config.yaml
d_mlp: 3072
norm: "layernorm"
qk_norm: false
init_std_up: 0.0209
lr: 0.000724
lr_mult_qkv: 0.7
beta1: 0.9
lr_head: 0.0066
warmup_steps: 291
final_lr_fraction: 0.0
train_tokens: 1611000000
dataset: "wikipedia_en"
MLP neurons of a small language model. Each row is named by its layer, matrix (down: output weights) and neuron, and shows model dimensions 512-575. Each number is 128 + 32 x the weight over its row's rms, rounded and kept within 0 to 255.
A block is one neuron, or neurons of one layer that tend to fire together. After each block is what it responds to, as a language model described it from the Wikipedia text at the highest values.

L7.down516 [100 109 178 169 184 125 174 131 135 114 156 136 103 157 115 165 169 144 103 135  94 160 116 146 133 110 130 119  98 138 131 111  86 124  96  76 155 139 128 163 148 104 118 139 100  89 174  90 132  85 113 165 116 199 152  91  50 170 227 118 188 116 173  63]
L7.down1396 [115 153 146 140 168 121 166 170 133 153 108  55 134 145 102  49 143 168 164 105 138  72  71 138 152 131 137  89 103 123  99 155  92 150 125 115 167 169 137 171 137  59  58 128  97 140 115 144 106 101 121 121 182 137 135 136  95 108 121 180 162  84 161 161]
Description: Large count leading digits

L8.down182 [134 128 151 115 129  60 102 149  94 159 137 152 128 121 104 125 158 133 124 129 137 133 149  35 131  92 133 114 177 124 168 112 231  94 115 123  94 108 144 130  63 131 102 180 129 134  59 145 141 153  96 145 190 113 160 133 128 161 148 168 132 128 115 110]
L8.down363 [149  64  86 135 124 107  81 117 146 152 171 158 111 162 182 101  87 167 178 158 143 224 146 158  80 161 165 164 124 127  81  88 133 108 101  93 135 138 115  99 116  93 152 101 117  77 145  42 115 150 162  79 125 122 164 111 126  84 122 142  77 132  90 136]
L8.down467 [119 106  78 158 149 121  96 113 170 140 132 126 110 123 152 157  85 134 129 112 172 180 157 135 127 117  89 140 154 117  76 125 144  97 134 159 145  86  75 110 106 126  62 156 124 141 171  71  91 138 140  88  91 111 157 145  63 107  98 129 113 158 103 132]
L8.down643 [ 96 140 127  87 132 194 108  87 128  68 177 117 166 165 108  92 137  70  91 154 126 117  79  86  79 159  83 146  97 109 117 138 153 116 117 142 154  78  98  67 103 129 116 147 143 153 214 100 165 151 127 161 115  94 136  44 135 103  90 144 102 115 139 106]
L8.down1110 [146 138  59 112  51 132 131 163 128 122  84 154 138  47 127 131 129 134 152 115 173  97  69 116  94 120 160  85 119 127 156 101 122 155 147  94 107 122 127 152 170 138 163  88  71 137 169  98 133 174 109 134  83  52 134 144 137  52 135 127  47 112 122 146]
L8.down1600 [ 78 208 108 145 139 116 109 145 177 126 148 121 143 119  58 127 174 130 150 148 109 146 170  73  81 188 126 140  86 147 145 153 117 111 122 112 158 104 111  84 141 113  91 156 124 155 114 137  98 121 117 128  96 116 198  80 104 211 133 115 123  60 115  70]
L8.down2635 [137 114  73  99 125 119 166 161 134 182 132 127 102 139 136 165 169 112 178 126 183 132  99 115  93 147  45  38 165 161 151  66 141 145 139  95  96  97 158  85 127 181 151  95 131  65  94 159  83 186 109  79  73  84  96 179 141 141 135 169 114  68 149 181]
L8.down2846 [118 163  72 108  97  95 154  95 107 134 132 182 116  98 144 147 130 134 143 178 166 148 136 120 121 158  78  81 145 143 135  99 127  78 141 162 159 136 150  97 124 167 120 126 102 159 106  97 115 161 112 108 153  96 181 111 138 180 127 154 112 101  78 119]
Description: Transitive verb before object

L7.down893 [141 127 171 140 156 114  94 102 120 111  82 151  84 123 155 151  80 162 148  94  59  62 110  94 124 123 115 136  72 124 163 216 114  61 119  74 151 154  97  68 127 138 130 183 150  84  91 150 122 173 178 165 132 141 151 140 104 144 210 149 140 108  66 168]
L7.down2366 [108 122  66 130 184 140 116 146 218  85 141  96 159 146 116 167 147 166 155  75 119 141 138  85 138 135 149 191 110 152 128 138 139 148  99  78 146 184 142 118 118  98 188 123 142  74 107  60 128 143 127 130 163 138 108  73 139 107  95 163 131 119 112 132]
Description: Plural noun endings

L7.down767 [124 141 156 181 135 140 154  95 130 162 142 112 148 120 169  92 143 105 115 142 209 159 171 132 129 130 122 162 174 130 102 116 122 124 161 156 108 115 102 143  75 112  59 123 157  95 167 110 105 111 121  93 127 116 147 136  64 160  58 159 151 168  65 135]
L7.down786 [103 162 165 170  99 133 138 166 160 166 129 109  98  86 150 152 129 108 154 100 161 130 165 111 130 148 127 114 183 153 136 159 162 161 170 144 105 132  88 139 127 126  53 104 128 109 158 168 104 117 108  95 145 128 153 121  80 129 123 125 153 152  98 104]
Description: Main verbs after subject

L2.down561 [209 108 157 125 105 133 149 137  98 123 118 108 122  87 164 125 115 142 157 116 136 202 151  69  94 176 145 106 118 114  89 154  99  98  84 158 114 164 120 133  88 112 132 121 124  45 114 113 146 128 131 172  59 152 171 122  73 139 106 149 174 160 126 118]
L2.down1879 [149 126 140 153 116 117 153 122 181 141 108  90 137  92 139 142  98 154  99 138 168 140 132 163 138 138 124 159 101  85  63 100  56  92 107 143 141 128 199 149  87 145 138 168 111  87 127 136 130  91 141 125  88 194 105 105  82 173 103 145 116 132 138 174]
L2.down2002 [251 162 125 139  99 138 110 121 162 155 149 126 136  81 147 153 115 133 114 153 132 181 143 107 110 162 122 177 128  83  99 113 147 118 120 123 170 128  88 153  99 140 123 111 126  57  89 139 126 155 112 147  61 198 150 140 119 119 108 153 169 151 128 129]
L2.down2907 [234 144  99  76  86 149 163  94 132 155 142 125 172 104 151 154  85 130 119 121 135 157 138 137  77 155 133 129 150 121 109 107 130 145 138 155 149 141  94 181 128 195 136 124  73 124 122  93  76 126 112  74  83 137 114 129 137 162 142 193 176 183  72 152]
Description: Year and number tokens

L8.down378 [ 85 140 167 162 135 149 133 119  50 126 129 164 107  79 137 132 158 170 129  74 107 146 121 143  65 125 114 148  81 112 139 146 137 128 102  97  91 118  51 168 144  99 154 119 148  56 141  91 192 159 126 160 155 172 152 108 129 121 175 142 170  95 123 107]
L8.down569 [122 133  66 186 111 158 112 135 142 109 101 180  60  80 107 117 113 137 104 141 155 158 121 139 129 156 141 161 144 142 133 106  90 137 135 155 138  87 110 132 208 107 119 101 119 152 144 132 121 113 128 113  80 106 130 176 104  90 133  76 142 140 131  86]
L8.down936 [142 120 169 126 125 124 100 169 123 169 130 177 131 178 154 186 144  78 136 131 152 155 130 104  73 103 142 102 149 120 136 116 163 177 138  80 152 112 172 137  45  67 106 144 132  42 207 156 105 127 165  88 202 143 145 178 153  93 200 165 113  99 141 143]
L8.down1137 [134 103  75 106 114 115 122 155 124 107 141 108 106 107 109 107 188 107 146 138 116 127 136 163 106 136 112 115  74 114 117 134 140 168 133 150  89  97 107 144 160 105  84 137  94 102 127 135 104  96 198 176 154  87 137 145 136  93 113 150 127 121 122 181]
L8.down1186 [138 136 134 161 188 158 142 106 128 119 103  82 138 189 139 132 131 144 140 119  89 154 103 174 107 176 155 111 112 135 128 134  67 114 122  96 136 151 105 152 119 105  91 148  92 136 115  86 114 171 113 138  87 185 183 118 135 103 139 136 182  65 127  89]
L8.down1805 [125 148 111 160 116 107 108  59 104 128 160 133  69 159 115 130 151 181 133 141 116 144  64  83 145 143  91 149 131 112 124 101 112 200  79 129  91 132 127 140  98 139 135 142  84  60 155 156 178 150 117 135 142 118 103  87 119  92 181 208 151 150 143  70]
L8.down2963 [198 118 115 115 177 132 135 170 117  81 160 109  97  86 109 100  92 175 136 116 166 168 149 132 115 156 110  56 141 128 134 126 202 130 143 161 140  86 114 156 109 138 175 132  83 149  98 108 122  78 115 102 124 140 140 138  98  82  71 135 125 139  87 131]
L8.down3002 [135 129 110 139 179 120 109 196 141 104 152  89 141 144 122 138 150 130 150 105 105 147 123 120 163 143 116 141 125 158 150 135 153  94 117 120 185 150 116 111 110 153 148 150 102 152 141  89 165 139 108  96 165 156 127 172 154 141 111 134 172 103 116 133]
Description: Leading digits of numbers

L2.down130 [ 53  74 139 161 187  88 136  88 106 115 158 107 116 113 160 166 157 164 156 104 209 108 103 147 203 130  84 136  53 165 138 106 114 132 113  89 165 128 121  59 189 187 158 158 103 146 182  84 120  78 125 128 138  63 131 135 155 146 132 117 131 118 196 148]
L2.down353 [110 112 107 174 166 132 141 146 149 100 136  68 148 137 117 172 151 203 151 112 169 116 176 186 173 105  98 144  58 145 118 132 108 112 182  97 123 161 104 136 161 100 114 170  88 141 177  91 130  64  87  77 140 102 138 116 154 144 106 123 133  93  95 162]
L2.down1496 [ 78  75 116 124 176 109 150  81 162 115 122  99 141 104 177 141 178 114 126  82 174 123 105 124 229 134  99 156  90 156 146 135 103 105 137 105 140 116 147  74 163 161 111 171 120 151 147  75 124  83 115 170 155  57 150 119 161 143 103 173 125 129 128 175]
L2.down2970 [ 78  75  88 176 152  90 129 121 108 150 125  90 125 102 184 130 190 155 131 141 144 129  79 153 111 114  76 174  80 140 155 149 133 143 122 126 148 111  71 113 164 168  85 112 151 116 164 103 127  89  92 157 175  38 150 140 172 145  82 113 158 113 145 123]
Description: Person first names

L2.down563 [ 84 126 107 124 137 113 138 134 106 163 154 140 179 136  90 112 118 132 155 194 141  98 137 128 165  67 103  94 146 160 169 125 104 134 113 243  96 157 180 111 141  76  86 128 129 126 130 149 146 128 110  94 162 125 143 136  70 116 110 116 140 167  91 111]
L2.down1076 [ 78 171 115 130 119 148 155 158  98 150  95 119 175 141 132 111 137 113 135 193 161 112 153 126 108  80 121 137 193 199 130 132  75 115 142 205 152 137 134 169 104 111  83 131  94 142 111 149 153 137 103  77 145  94  90 145  70 110 142  74 139 162 123 152]
L2.down1592 [ 81 126 128 140 135 142 182 129 108 124 159  95 124  79 129  61 152 190  85 113 147 149 145 138 169 159 154  94  85 103 125  98  95 122 161 177 121  92 122 144 191 120 195 133 105 184 157 126 120 113 120 129 185 126 104 118 127 125 137 150 127 108 157 156]
L2.down2049 [117 138 134 104 137 109 159 127  99 140 113 164 170 133 117 125 141 138 108 187 144 123 103 158 148 145 145 200 165 144 129 130 154 140 133 124 126  99 163 135 129  75  82 112  90 143 151 146 129 140 105 137 139 147 104 102 121 156  94  84 144  94 180 172]
Description: Bare verb stems

L8.down968 [100 120 165 161 112 133 111 166 130 112 139 154  52 127 122  93 150  84 184 135 109  88  97 147 147 109 103 107 135 120 180 216  78  90  89  99 102 138 148  91 132  95 156 149 117  88 111 248 136 200 110 104 168 123 163 154 131 127 142 113 150 134  93 133]
L8.down1274 [117  84 103 153 188 166 116  78 167 118 104  57 159 143 126 108 145 157 139 142 180 170  93 112 130 178 136 136 143 124 111 176 165 140  74 113 118 133 124 112 148 152 150 142 132  87 197  91 105  68 154 137 107  87 156 144 182 102 125 125 149 141 152 138]
L8.down1456 [160 133 131 129 121 152 150 126 118  87 160  99 122 116 163  89 145 155 158 165  85 135 110 113 124 146 158 177  80 158  80 137 130 173 121 141 102 100  79 161 166 135  98 114 157 195  61 112  82 208 154  90 114 124  88 220 107  73 148 139 130  98  98 144]
L8.down1578 [201 188 144 123 129 149 121 161 152 100 122 106 112 123  77  92 140  90 121 115 114 163 129 119  81 186 144  85 156 114 147 124 134 137 121 107 144 186 114 126 190 101 165 144 126 102 132  53 135 125 141 149  60 115  90  83 119 152 144 150 141 115 119  60]
L8.down1651 [118 160 174 143 199 130 108  95 119 131 127  55 134 179 111  83 145 134 124 115 156 178 114  93 136 149 133 111  89 121 109 113 106 126  53 158 128 109 153  45 124 155 113 118 131  85 122  42 146 107 168 110 139 134 100 137 123 135 141 140 172 117 141 149]
L8.down1770 [120 181 168  98 129 110 149 177  77 115 123 123 139  96 116 167 107  97 147 130 120 154 174 113 104 122 116 148 113 105 124 228 100 124 142 129 153  65 159 132  94 176 108 145 171  95  97 126 109 141 105 171 130 156 147 143 156 104 157  65 126 123 136 101]
L8.down2560 [116 164 137 206 215 112 135 111  88 177 103 138 119 133 165 148  98 170  85 208 152 139 113 143 105 107 115 141  70 114 173 152 142 167 132  61 128 154 125 191 142 135 123 133 136 122  98 128 147 109 104  86 102 103 130 135 125 130 118  89 167 109 154 141]
L8.down2990 [111 139 128 196 150  98 151 158 121 132  76 131 153 185 109 165 117 134 124 138 121 119 130 136 110 110  99 131  73  97 102 100 150  75 121 140 150 137 126 119 109 147 121 116  95 139  93 113 151 158 152 131 115 110 141 141  86 124  75 210 193 119 163 155]
Description: First names before surnames

L7.down1128 [ 64 101  70 208 197 124 139 101 146  78 149 113 120 113 165 105 157 158 174 128 167  87  70 150 138 157  95 136 128 106 105 173 149 175 109 123 119 154 122  89 159 172 128 130 151  94 215 158 143  39 152 135 144  91 120 125 168 116  78 113 150 146 123 153]
L7.down1931 [ 61 137  78 206 168  76 117 127 105 102 165 159 128 124 160 146 107 145 157 117 136 104  66  87 114  82  73 134  60 100 141 129 103 114 110  84 161 175 107  94 142 168 146 133 160 157 201 145 137  66 129 119 173  78 124 157 146 132 113 114 107 156 147 106]
Description: First names before surnames

L8.down315 [114 164 151  99 109 175 169 100 171 131  61 180 164  52 171 135 122 139 136 111 219 137  81  95  99 152 145 138 125 130 155 147 115 102 117 125 113 221 198 133 126  69 105 111 117 160 126 153 150 178  99 112 141 130 164 160 143 113 150 136 149 152 159 189]
L8.down630 [134  99 125  93  89 162  92 168 171 132 155 143 123  90 158 132  96 142 189 151 110 125 125 138 191 105 105 138 126 135 151 133 119 152 123  92 121  92 117 132 177 130 152 119 107 120 154 172 143 133 105 114 133  78  98 122 168 132 139 150 125  89  86 104]
L8.down815 [ 90 137 204  73 118 130 137 169 230 120 135  81 103 151 111 181 164 117 126 128 151 140 132 108 163 101 147 191 139  85 113 174 189 134 112 102 128 120  84 123 107 104 149 120 191  67  99 156 103 169  88 129 147 154 159 114 134 128 101 137 150 118 119 114]
L8.down1095 [163 154 135 178  99 177 134  87 148 127 134  87 139 117  70 165 145 122 114 131 107  73 130 124 178 118 135 129  39  89 159 184 107 113 157  58  92  58 101 140 128 191 101 139 129 135 103 168  59 136 108 109 132 142 195  75 102 191 122 164  77  95 116  94]
L8.down1252 [124 156 204 136 147 113 124 154 112 107 141 161  74  17  75 117 169 195 100 114 128 138 134  57 126 114 159 136 135 107 178 120 129 106 160 137  97  56 156 104 227 109  91 122 101 141 133 110 126 115 138 119 118 121 156 103 121 172 150 144 132 153 181 107]
L8.down1513 [123 168 176 151 103 142 112 109 104  92 141 113  89 110 157 158  77 100 167 146 104  83 107 105  97 118 155 153 125 159 113  93 135 117  70 152 117 143 131 107 198 115 145 122 140 151 151  86 126 126 125 155 164 160  70  60 133 116 145 122 167 152 115 170]
L8.down1697 [ 85  93 107  71 136 122  59  83 139 125 112  78 124  94 127 155  90 140 128 115 146 110 130 105 150 131 137 138  74 175 117 121 169 137 133 101 107 135  92 133 105 155  91 173 141 106 123 114 130  55 104 125 153  97 196 126  98 129 144  62 156 139 139 122]
L8.down2955 [115 154 168 198  70  49  87 106 141  91 155 124 112  99 180 163 146  93 162 135  67  96 124 131 156 129 136  89 112 142 183 152 147  74 105 151 166 185 188 105 126 147 163 121 131 141 128 133 172  84  96 133 148 135 154 121 123 139 171 124 115 182 139 112]
Description: Creative works nouns

L2.down108 [ 86 118 106 113 162 127  81 119 218 111 148  76 180  98  88 145 142 145 115  78 149  71 114 121 123 106  98 131 138  86 130 113  94 150 160 154 134 166 154  75 133  98 152  84 125 101 148  99  53 129 117 131 122  44 155  97 108 121 127 166 105 123 152 113]
L2.down1094 [ 98  83 151 181 153 172 105 101 111  70 129 177 118  97  65 116 127  87 151 109  93  81  83 108 137 109 107  87 139 102  93 134 133 138 154 136 115 184 115  66 146 106 149 102 105 109 136 110  93 175 103 158  98  75 134 139 103 149 133 120 166  60 116 147]
L2.down1595 [ 86  98 167 127 146 156 109 122 120 120 117 102  91 140 120 155 132 100 159 172 125  62 119 113 114  63 155 130 114 104 135 126  88 117 159 114 142 134 134 110 110  70 118 103 114 195 104  97 124 152  89 118 136 116 121 145 126 148 145  81 118  62  85 181]
L2.down2738 [113 157 122 178 155 105  73 143  78 116 135 153 131 120  88 151 100 124 148  91 104  36 108 115 122  74 118 136 132 103 124 121  94  73 168  90 132 122 105  66 165 130 106 123 101 138 131 125 108 134  81 133 123 114 169 132  85 105 107 142 150 114  94 144]
Description: Abstract head nouns